MLP neurons of a small language model. Each row is named by its layer, matrix (up: input weights; down: output weights) and neuron, and shows model dimensions 320-383. Each number is 128 + 24 x the weight over its row's rms, rounded and kept within 0 to 255.
A block is one neuron, or neurons of one layer that tend to fire together. After each block is what it responds to, as a language model described it from the Wikipedia text at the highest values.

L7.up42 [111  99 110 131 112 119 101 144 123 114 129 175  87 125 134 163 129 132 144 118 147 147 125  38 123  99 127 108 141 108  99 139 124 105  96 143 180 122 124 111 117 106 155 110 117  93 111 107 167 154 172 128 100 123 149 122 136 116 119 171  93  98 134 126]
L7.down42 [ 88 115 117  76 137 139 106 130 160 119 109 104 113 107 135 150 147 126  85  88  62 142 122  74  79 152 170 121 151 153  90 152 132 129 104 141 154 160 111 108 121 145 134 143 142 142  87 141 116 160  98  68 149  92 146  90 110 126 117 113 145  91 117 104]
Description: Non-English name word-pieces

L7.up1007 [ 87 112 179 143 110 112 137 128 157 131 115  96 148 158 147 138 115 112 150 149 113 153 121 156 133 107 126 103 170  80 141 119 158 143 109 152 105 131 128  47  76 130 107 101 139 137 117 131 150 117 127 105 108 102 156 132 159 177 106  80 128 118 158 150]
L7.down1007 [143 124  97 136 105 118 112 153 110 119 150 148 101 144 166 166 124 144  94 142 131 119 119 133 160 144 142 146  90 139 166 171 107 107 102 136 170 163 130  82  91 157 161 167  93 139 142 146 118 151 130 147 181 133 111 120 122 119 158 148 131 140 105 121]
Description: Wiki markup delimiters

L2.up564 [124 151 179 153 158 127  82 135 106 112 129  89 193 109 135  98  88 132 154  98 143 127 156 139 133  75 151  92 135 160 106 123 127 165 130 109 156  99 152 103 172 100 163 113 136 133 153 136 144 145 131 102 126 101 146 147 175 147 138 104 135 146 126 114]
L2.down564 [114 102 131 121 100 165 158 160 127 181 145 149  72 117 128 153 167 122 159 158 130 134 104 127 140 146 162 168 123  85 137 125 147 132 103 159 122 117 109 139 112 119  88 163 138 113 121  97 106  86 132 164  92 133 102 131  78  95 127 162 117 102 121 158]
L2.up770 [102 135 134 104 141 151 173 140 161  85 159  89 139 122 114 144 136 109 117 125 116 139 126 109 131 136 139 145 136 131  86 136 122 142  81 143  68 102 113 171 117  89 120  91 112 140 121 122 109 148 107  69 117 109 113 137 108 126 160 147 143 156 104 103]
L2.down770 [139 125 127 153 106 122  89 112 120 160 111 144  99 123 120 136 109 142 118 132 153 124 140 129 122 115 151  84 111  98 131 124 139 101 185 108 158 141 183  94 134 118 147 152 141 119 135 145 151 137 152 178 140 132 144 146 136 134  87 144 140  82 163 127]
L2.up1195 [141 186 140 113 154  98 107  93 139 134 103 142 133  69 138 133 147 123 155 147 156 127 138 151 134 117 155 122 172  99 118  90 130 156  94 148 134 168 105 133 132 139 130 149 118 182 159 141 156 109 137 152 141 125  97 117 127 118  88 130 123 138 134 102]
L2.down1195 [128 101 128 110 115 129 145 112 139 115 114 122 159 163 150 118  81 102 101  94  95 122 134 127 122 129 145 116 144 122 125 159 144 118 180 122 110  96 177 117 125  97 141  94 122  54 122 129 105 151 125 105 123 138 162 127 152 127 140 101 100 102 158 157]
L2.up1234 [133 141 139 151 127 135 121 112 130 107  79 146 112 110 117 153 130 135 124 143 143 126  96 124 103 145 122  99 125  74 161 168 119 108 155 126 124  89 140 120 121 130 149 167  96 129  80 147 116 125 127 148 113 126 143 139 130 162 163 108  74 116 146 134]
L2.down1234 [147 105 162 103 155 110 133 161 148 179 108 153 170 150 182 118 107  95 122 108 160 148 150 132 159 102  97 170 137 149 102 118 157 138 120 138 161 129 138 114 139  97 104 149  96 133 142 137 160  97 129 127 150  83 120 131 152  99  92 146 134 152 105 140]
Description: Table separator dashes

L2.up233 [127 137 109 135  98 144 125 149 122  89 130 138 150 147 122 155 179 162 121 133 118 122 120 112  85 133 149 114 139  96 123 108 151  83 131 120 122 125  95 148 115 158 113 145 132 130 121 102 145 124 135 148 133 121 134 104 116 186 122 162 174 132 117 120]
L2.down233 [121 131 153 100 134 144 107 105 119 168 112 127 103 152 111 138 114  75 138 153 145 143 167 107 189 104 114 116 164 157 162 146 118 151 133 114 122 123 141  98 157 114 130 124 124 126 107 154 149  85 108 139 132 165 108 120 146 106 125 102 106 134 117 118]
L2.up265 [122 160  98 178 127  96 126  97 132 147  89 155 125 149  96 137 148 120  99 139 130  98  86 128 122 116 165 112 179 114 142 140 132 112 138 105 159 122 136 118 171 156 110 140 147 141 110 130  91 154 110 112 112 146  98 116 139 131 132 141 121 115  97 105]
L2.down265 [130  77  94 100  79 140 150 130 160 108 135  80 133 100 129 125 107 157 164 134 129 163 160 110 139 139 122 158 113 153 150 117 100 126 131 165  86 117 134 124 115 133 177 135  98 125 165 118 141 104 119 134 128 112 128 146 132 125 133  96 113 139 177 153]
L2.up499 [106 140 156 125 174 137  87 116 109  88 102 141  94 154 140 106 157 147  98 136  87  93 154  99  98 140 108 122  84 158 127 184 118  68 156 126  93 137 194 111 102  95  98 121 145 142 129 139  95  93 129 122 102 150 122  69 132 162 116 113 113  99 144 109]
L2.down499 [149 147  85 110 151 140 135 139 162 145 114  92 148 125  96 171 100 128 127 141 133 135  88 169 154 115 152 171 138  90 135  69 126 160 114 144 160 123  92 127 106 175 141 105 139  73 157 136 112 118 123 134 117 135 151 168 126 125 139 105 101 145 112 152]
L2.up554 [142 143  92 138 155 138 103 126 103 164 115 119 118 139 135 133 182 132  95 126 113 180 131 136 138  88 156  98 148  94 141 147 123 150 136 114 130 120 113 141 135 111 112 152 138 140  72  84 120 107 158 172 162 113 113 145  98 103 124 115 121 152  87 116]
L2.down554 [100 112 133 136 106 153 174 125 135 116 108 162 122 129 103 136  91 128 131 140 124 122 104 140 160 108 119 142 149 146 152 135 127 114 150 148 148 113  91  99 114  96 174 113 168 113 122 138 143  83 159 118 142 143 159 119 166 143 139 105 134  99 115 143]
Description: Separators in structured text

L7.up392 [ 90 134  94  91  79 124 163 129 152 192  78 126 137 131 144 129 142 125  91 144  93 112 103 139 143  86 154 123 156 180  99 158 146 123 159 134  73 148 140 140 130 113 138 115 111 134 131 157 142 171 104 100 122 124 153 104 129 135 110 144 117 112 123 168]
L7.down392 [107 121 103 150 130 133 144 155 117 137 133 152 154 109 140 100  88  84 116 112 107 148 127 142 124  97 150 138 106 178 128 140 119 119 143 118 102 150 100 181 141 128  91 106 135 130 150 138 196 132 133 110  94 163 154 108 108 153 108 137 147 101 116 160]
Description: Split non-Latin characters

L8.up256 [136  99 192 119  98 142  90  65 157 110 122  93 177 102 113 123 104 118 153 150 119 149 105 144 107 117 142 141 114 149 156  78 132 131 152 127  91 122 127 141 150 118  98 117 102 143 142 131 135 146 139 121 102 129 102 125 162 161  80 104 140 154 101 164]
L8.down256 [135 116 102 146 152 122 113 125 138 139 106 105 100 209 128 109 143 157 124 107 121  98 149 139 126 118  99  84 127 108  97 139 135 125 150 112 175 108 150 121 111 109 115 167 197 146 108 149 145 112 139  74 129 108 129  96  95 112 180 155 170 145 106 143]
L8.up1202 [163 132 140 111 117 108 127 132 158 117 111 145 142 121 166 146 142 128 171 148 132 138 115 163 130 144 131 140 129 145 135  86 139 148 109  94 125 112  70 102 108 106 134 122 132 169  95 131 109 126  82 159 102  97 117 153 139 162 122 123 148 107 131 131]
L8.down1202 [148 140 121 147 181 110 162 137 138 117 106 132 127 144 169 149  88 119 103 123 142 128 173  70 113 155 122 145 121 114  58 164 170 144 104 124 114 120 131 103 178 154 188 159  75 154 149 164 102 146 124 109 116 152 152 154 117 111 104 122 129 115 130 147]
L8.up1447 [116 136 143 150 133 129 111  97 142 119 141  77 116 148 142 164  96 142 142 138 116 121 161 128 107 116 130  83 148  86 165 131 139 129 115 136 121 127 153 160  81 134 147 131 106 169 164  86  95 114 111 138 122 128 105 153 102  92 134 109 150 140 121 119]
L8.down1447 [145 132 137 132 114 118  94 136 145 157 117 148 143 137 111 124 124 137 109 116 150 103 121 133  99 136 110 152 190 118 104 123 106 117 150 181 104 104 128 107 118 170  95 137 113 151 135 152 150 140 130 147 130 134 128 133 114 163 112 133  97  91 107 136]
L8.up1451 [174 102 130  66  97 153 210 148 107 124 119  99 114 125 122 127 165 103 113 125 112 137 133 143 124  84 112 123 125 125 155 147 170 141 102  72 129 146 134 102 116 141 174 120  99 129  99 109 129 149 112 103 141 116  75 142 167 175 120 114  87 136 112 102]
L8.down1451 [149 132 116 124 131 124 133 127 150 155 140 109  74 131  88 114 121 128 127 122 142 119 155 113 163 160 154 124  96 176 119  79 134 167 166 116 115 118 117 149 128 135 132 109 121 105 118 124 146 149 122 131 124 131 146 120 130 151 101 124 116  95 131 144]
Description: Markdown table separator dashes

L8.up512 [122 132 119 105 129 107 132 112 152 150 107 136  77  77 110 157 157 121 107 140 114 106 124 130 145 125 116 121  83  95 133 135 149 138 145 136 144 122 152 142 104  81 120  72 109 123 107 126 199 133 115  99 144 157 124 124 162  79 145 104 138 154 131 160]
L8.down512 [ 93  83 131 119 103 107 148 117  98 123  90 146 138 149 145 123 144 122 107 125 128 111 218 102 130 124 113 100 123 190 110 136 112 111 129 138 144  95 157 164 191 133 154 123 151 136 157 107 156 170 135  75 123 120 113 112 124 128 159 135  85 154 140 154]
L8.up711 [ 81 106 180 133 137 138 138 183 130 133 120 150 152 133  94 189 153  60 145 114 128 117 126 111 136 137 141  97 156 145 126 133 144 147 128 145 155 186  74 140  87 121 176  78 148 127 130 141 148 174 157 114 124 121 141 138 192  97 139 123 140  60 112  88]
L8.down711 [156 117 145 129  87 123 136 113 122 170 162 141 140 114 153 118 126 138 131 168 108 100  91 143  86 126 165 153 141 123  93 107  82 130 138 136 111  80 126 125 124 101  84 151 150 121 128 137 104 134  83 115 131 109  98 116  76 129 167 128 108 138 160 137]
L8.up1104 [125 118 152 127 115 161 110 106 154 109 118 160  95 116  99 173 107 141  96 114 113 160 148 100 123  87 131 117 104 110 112 140 109 117 140 125 128  91 129  99 108 115 122 142 118 123  93 123 156 109 142 141 147  87 136 138 118  76  88 130 115 144 128 142]
L8.down1104 [109  96 133 141  97 102  94 160 143 125 113 103 113 147 171 120 138 153 140 132 112 116 110  76 136 115 102 115 173 120 110 146 130 110 132 162 165 136 116 109 173 103 171 125 133 108  92 136 118 145 130 109 112  97 160 108 101 104 133 140 133 118 106  61]
L8.up1335 [121 114 178 127 138 120 107 101 105 147 157 100 122  76 113 164  97 151 147 185 103 127 169 145 106  88 121 116 126 179 123 104 128 164 169 139 110  85  81 175 166 172 120 148 137 121 116 157 178 110 165 127 137 109 114 135 141  90 152 147  77  99 151  83]
L8.down1335 [108 134  78 125 106 130 147 142 129 148 125 121 136 156 112  97 164 144 151  90 150 117 120 142 138 150 119 149 145 121  83 110 122 106  95 153 105 164 139 120 135  97 111 107 112  90 114 206 130  95 125 160 138 191 114 104 109 109 164 131 154 128 111 133]
Description: Romance-language word pieces

L7.up1338 [134 136 121 128 122  56 139  83 164 145 153 136 125 136 130 142 158  72 153 183 153  85 127 112 127 154 168 173 133  87 109 118 136 157 138 170 160 115 140 140 110 141 114 129 123 146 101 118 103 114 117 102 133 163 159 121 113 164 102 103 111 109 102 148]
L7.down1338 [119 117 135 148 114 143 141 122 121 135 121 120 114  73 121 151 175  99 174 129 142 123 128 140 124 110 154 111 141  83 153 118 116 176 129 120 104 146 158 123 101 116 114 134 154 161 135 159 147 132 146 138  87 136 133 118 128 133 147 157  94  99 103 150]
Description: First-name onset tokens

L2.up873 [145 148 139 174 108  94 129 120 110 120 122 116  76 128 140 135 155 126 198 122 168 141  94 109 144 124 108 115 128 151 121 113 142 106 135 118  96 105 128 102  80 127 157 110 132 126  92 125 156 170  73 120 105 148 144 113 128 143 187 128 143 113 179 162]
L2.down873 [105 102  87 102 115 112  87 135 152 112 122 166 173 139 140 144 132 145  80 112 131 125 122 178 121 132 126 129 163  78 153 129 107 170 101 158 149 169 124 166 159 131  95 123 112 110 136 135 114  85 147  85 127 116 109 124  71 137  73 116 119 107 108 111]
L2.up1159 [134 171 119 165 146  75 148 143 142 106 118  87 128 134 141 126 124 147 130  96 125 138 157 160 101 167 119 123 153 140 112 140 116 103 112 179  73 115 133 106 185 150 142 145 171 111 173 121 114 147 134 120 166 116 146 137 174 161 143 135 154 111 169 148]
L2.down1159 [115  97 145 110 116 152 123 173 125 112 158 163 120 105  99 118 115 120 105 148 130 113 131 142 144 140 164 146  99 133 115 129 116 131 121 121 113 120 155 118  87  78  96 108  97 148  81 110 125 111 151 152 100 158 131  68 113 137 181 107  97  84 136 135]
L2.up1310 [116 141  95 137 144 144 148 110 124 163 114 145 153 117 131 135 171 133 170 114 101  43 127 167 154 143 147 148  96 123  77 146 132 115 136  96 102 153  97 126  96 134 127  78  81 140 154 135 148 127 112 137  90 119 129 145 119 133 109 114 155 128  92 111]
L2.down1310 [130 147 131 115 105 103 126 143 135 115 148 134 133 139 103 116  85 151 122 147 152 185 129  67  80 110 148 124 154 122 149 140 151 146 127 175 103  98 144 123 156 138 131 150 135 111 120  90 108 150 160 103 143 125 109 137 116 119 125 113 106 128 128 144]
L2.up1527 [150 146  90 142 109 154 130  95 130 132  89 106  96 143 132 102 120 136 160 139 122 136  99 151 108 146 130 141 133 138 155 192 110 118 127 117 107 142 116 127  93 133 132  82 150 173 110 127 112 127 143 158 154 112 119 127 112 150  93 107 106 132 166 123]
L2.down1527 [120 113 144 117 149  81 138 163 104 133 124 146 123  98 130 104 106 109 101 131 157 115 161 126 152 115 146 151 126  88 112 115 149 154 118  89 115 107 120 140 140 108 117 160  97  92 122 129 117 133 127 114 119 116 141  91 122 121 153 148 126 120 120 157]
Description: Third-person subject pronouns

L7.up909 [102 129 138 141 121 128 153 121  99  99 137 158 130 111 138 145 125 130 110  97 164 136 181 124 108 145 146 116 174 109 135 118 114 115  95 158 128  84  91 163  82 104 102 109 103 178 140 103 171 141 111 121 167 130 114 118 106 161 115  75 160 118 130 114]
L7.down909 [103 136 132 102 105 166 137 129 101 107 114 139 168 101 126 153 131 149 151 116 133 143 101 150 132 134 102 117 129 147 121 137  85  93 152  90 105 112 158 136 150 108 142 133 114 146 136 151 122  82 152 176  82 133 133  98 113 122 118 151 168 151 127 116]
Description: Biography clause subjects

L8.up221 [136 152 131 127 116  65 170 129 110 102 143 164 137 117 104 124 107 110 144 150 155 121 125 139 120 113 146 133 132  89 123 131 120 148 191 144 140 104 122 137 153 117 118 103 117 171  91 121  92  96 117 171 120 107 139 153 134 118 108 114 151 125 182 165]
L8.down221 [152 104 148 107  97 102 135 142 110 137 117 112  99 106 131 115 208 129 112 200 128 124 116 124 121 146 144 121 127 117 145 162  83 133 175 150 107  99 138 128 125 128 101 152 159 163 166 139 125 127 151 132 153 136 148 157 132 167 128 121 110 144 149 115]
L8.up311 [103 140 157 142 105 137 161 122 153 133 119  94 144 141 109 109 126 107 134 141 100  81 157 164 172 132 130 115 106  97 140  92 116 154 157 192 153 148 143 124 118 100 113 140  98 140 138 130 110 144  92 140 146 199 143 132  80 125  97 122  97 144 115 120]
L8.down311 [124 109 155 196 118 189 118 110 107  99 141 101 147 117 145 126 137 110 146 121 162 100 123 147  86 136 128 109 196 132 120  74 128 145 114 112 143 112 102 123 141 131 161 141 107 155 134 118 138 105 140 125 107  69 117 144 112  89 133 113 117 148 129 141]
L8.up959 [ 76 146 116 153 112 144 128 113 114 161 175 151 119  90 155 110  81 139 179 122  90 140 110 156 143 158 145 103 165  95 152 126 115 139 160  65 176 132 126 142 131 106 132 130 125 144 115 115 120 113 146 160 120 149 116 136 118 129  95 114 146 171 130 145]
L8.down959 [182 146 191 172  87 102 131  85 130 157 116  85 132 131 126 127 149 141  96 141 170 163 142 115 108 129 104 145 102 114 118 144 116 133  90 137  94 115 152 100 106 136 140 143 152 135 128 142 102 140 134 119 110 122 136 116 101  95 128 188 121  83 176 122]
L8.up1265 [129 149 119 145 108 132 140 124 169 167 110 152 116 139  99 152 128 146 161 141 136 170 109 129 116 125 122 177 127 107 104 135 140 137 126 116 107 168 132 114 124 174 181  82 152 106 154 145 124 143  91 132 127 129 130 146 139 155  99 113 118 121 170 151]
L8.down1265 [148 116 114 110 101 105 136  88 122 140 104 128 111 116 117  95 128 150  89 142 114  95 134 143 108 123 138  72 105 134 116 135 153 106 163 121 142  68 146 113 123 129 108 127 113 185 132 155 161 109 155 166 133 108 140  94 136 135 133 129 107 108 148 106]
Description: Before a person's name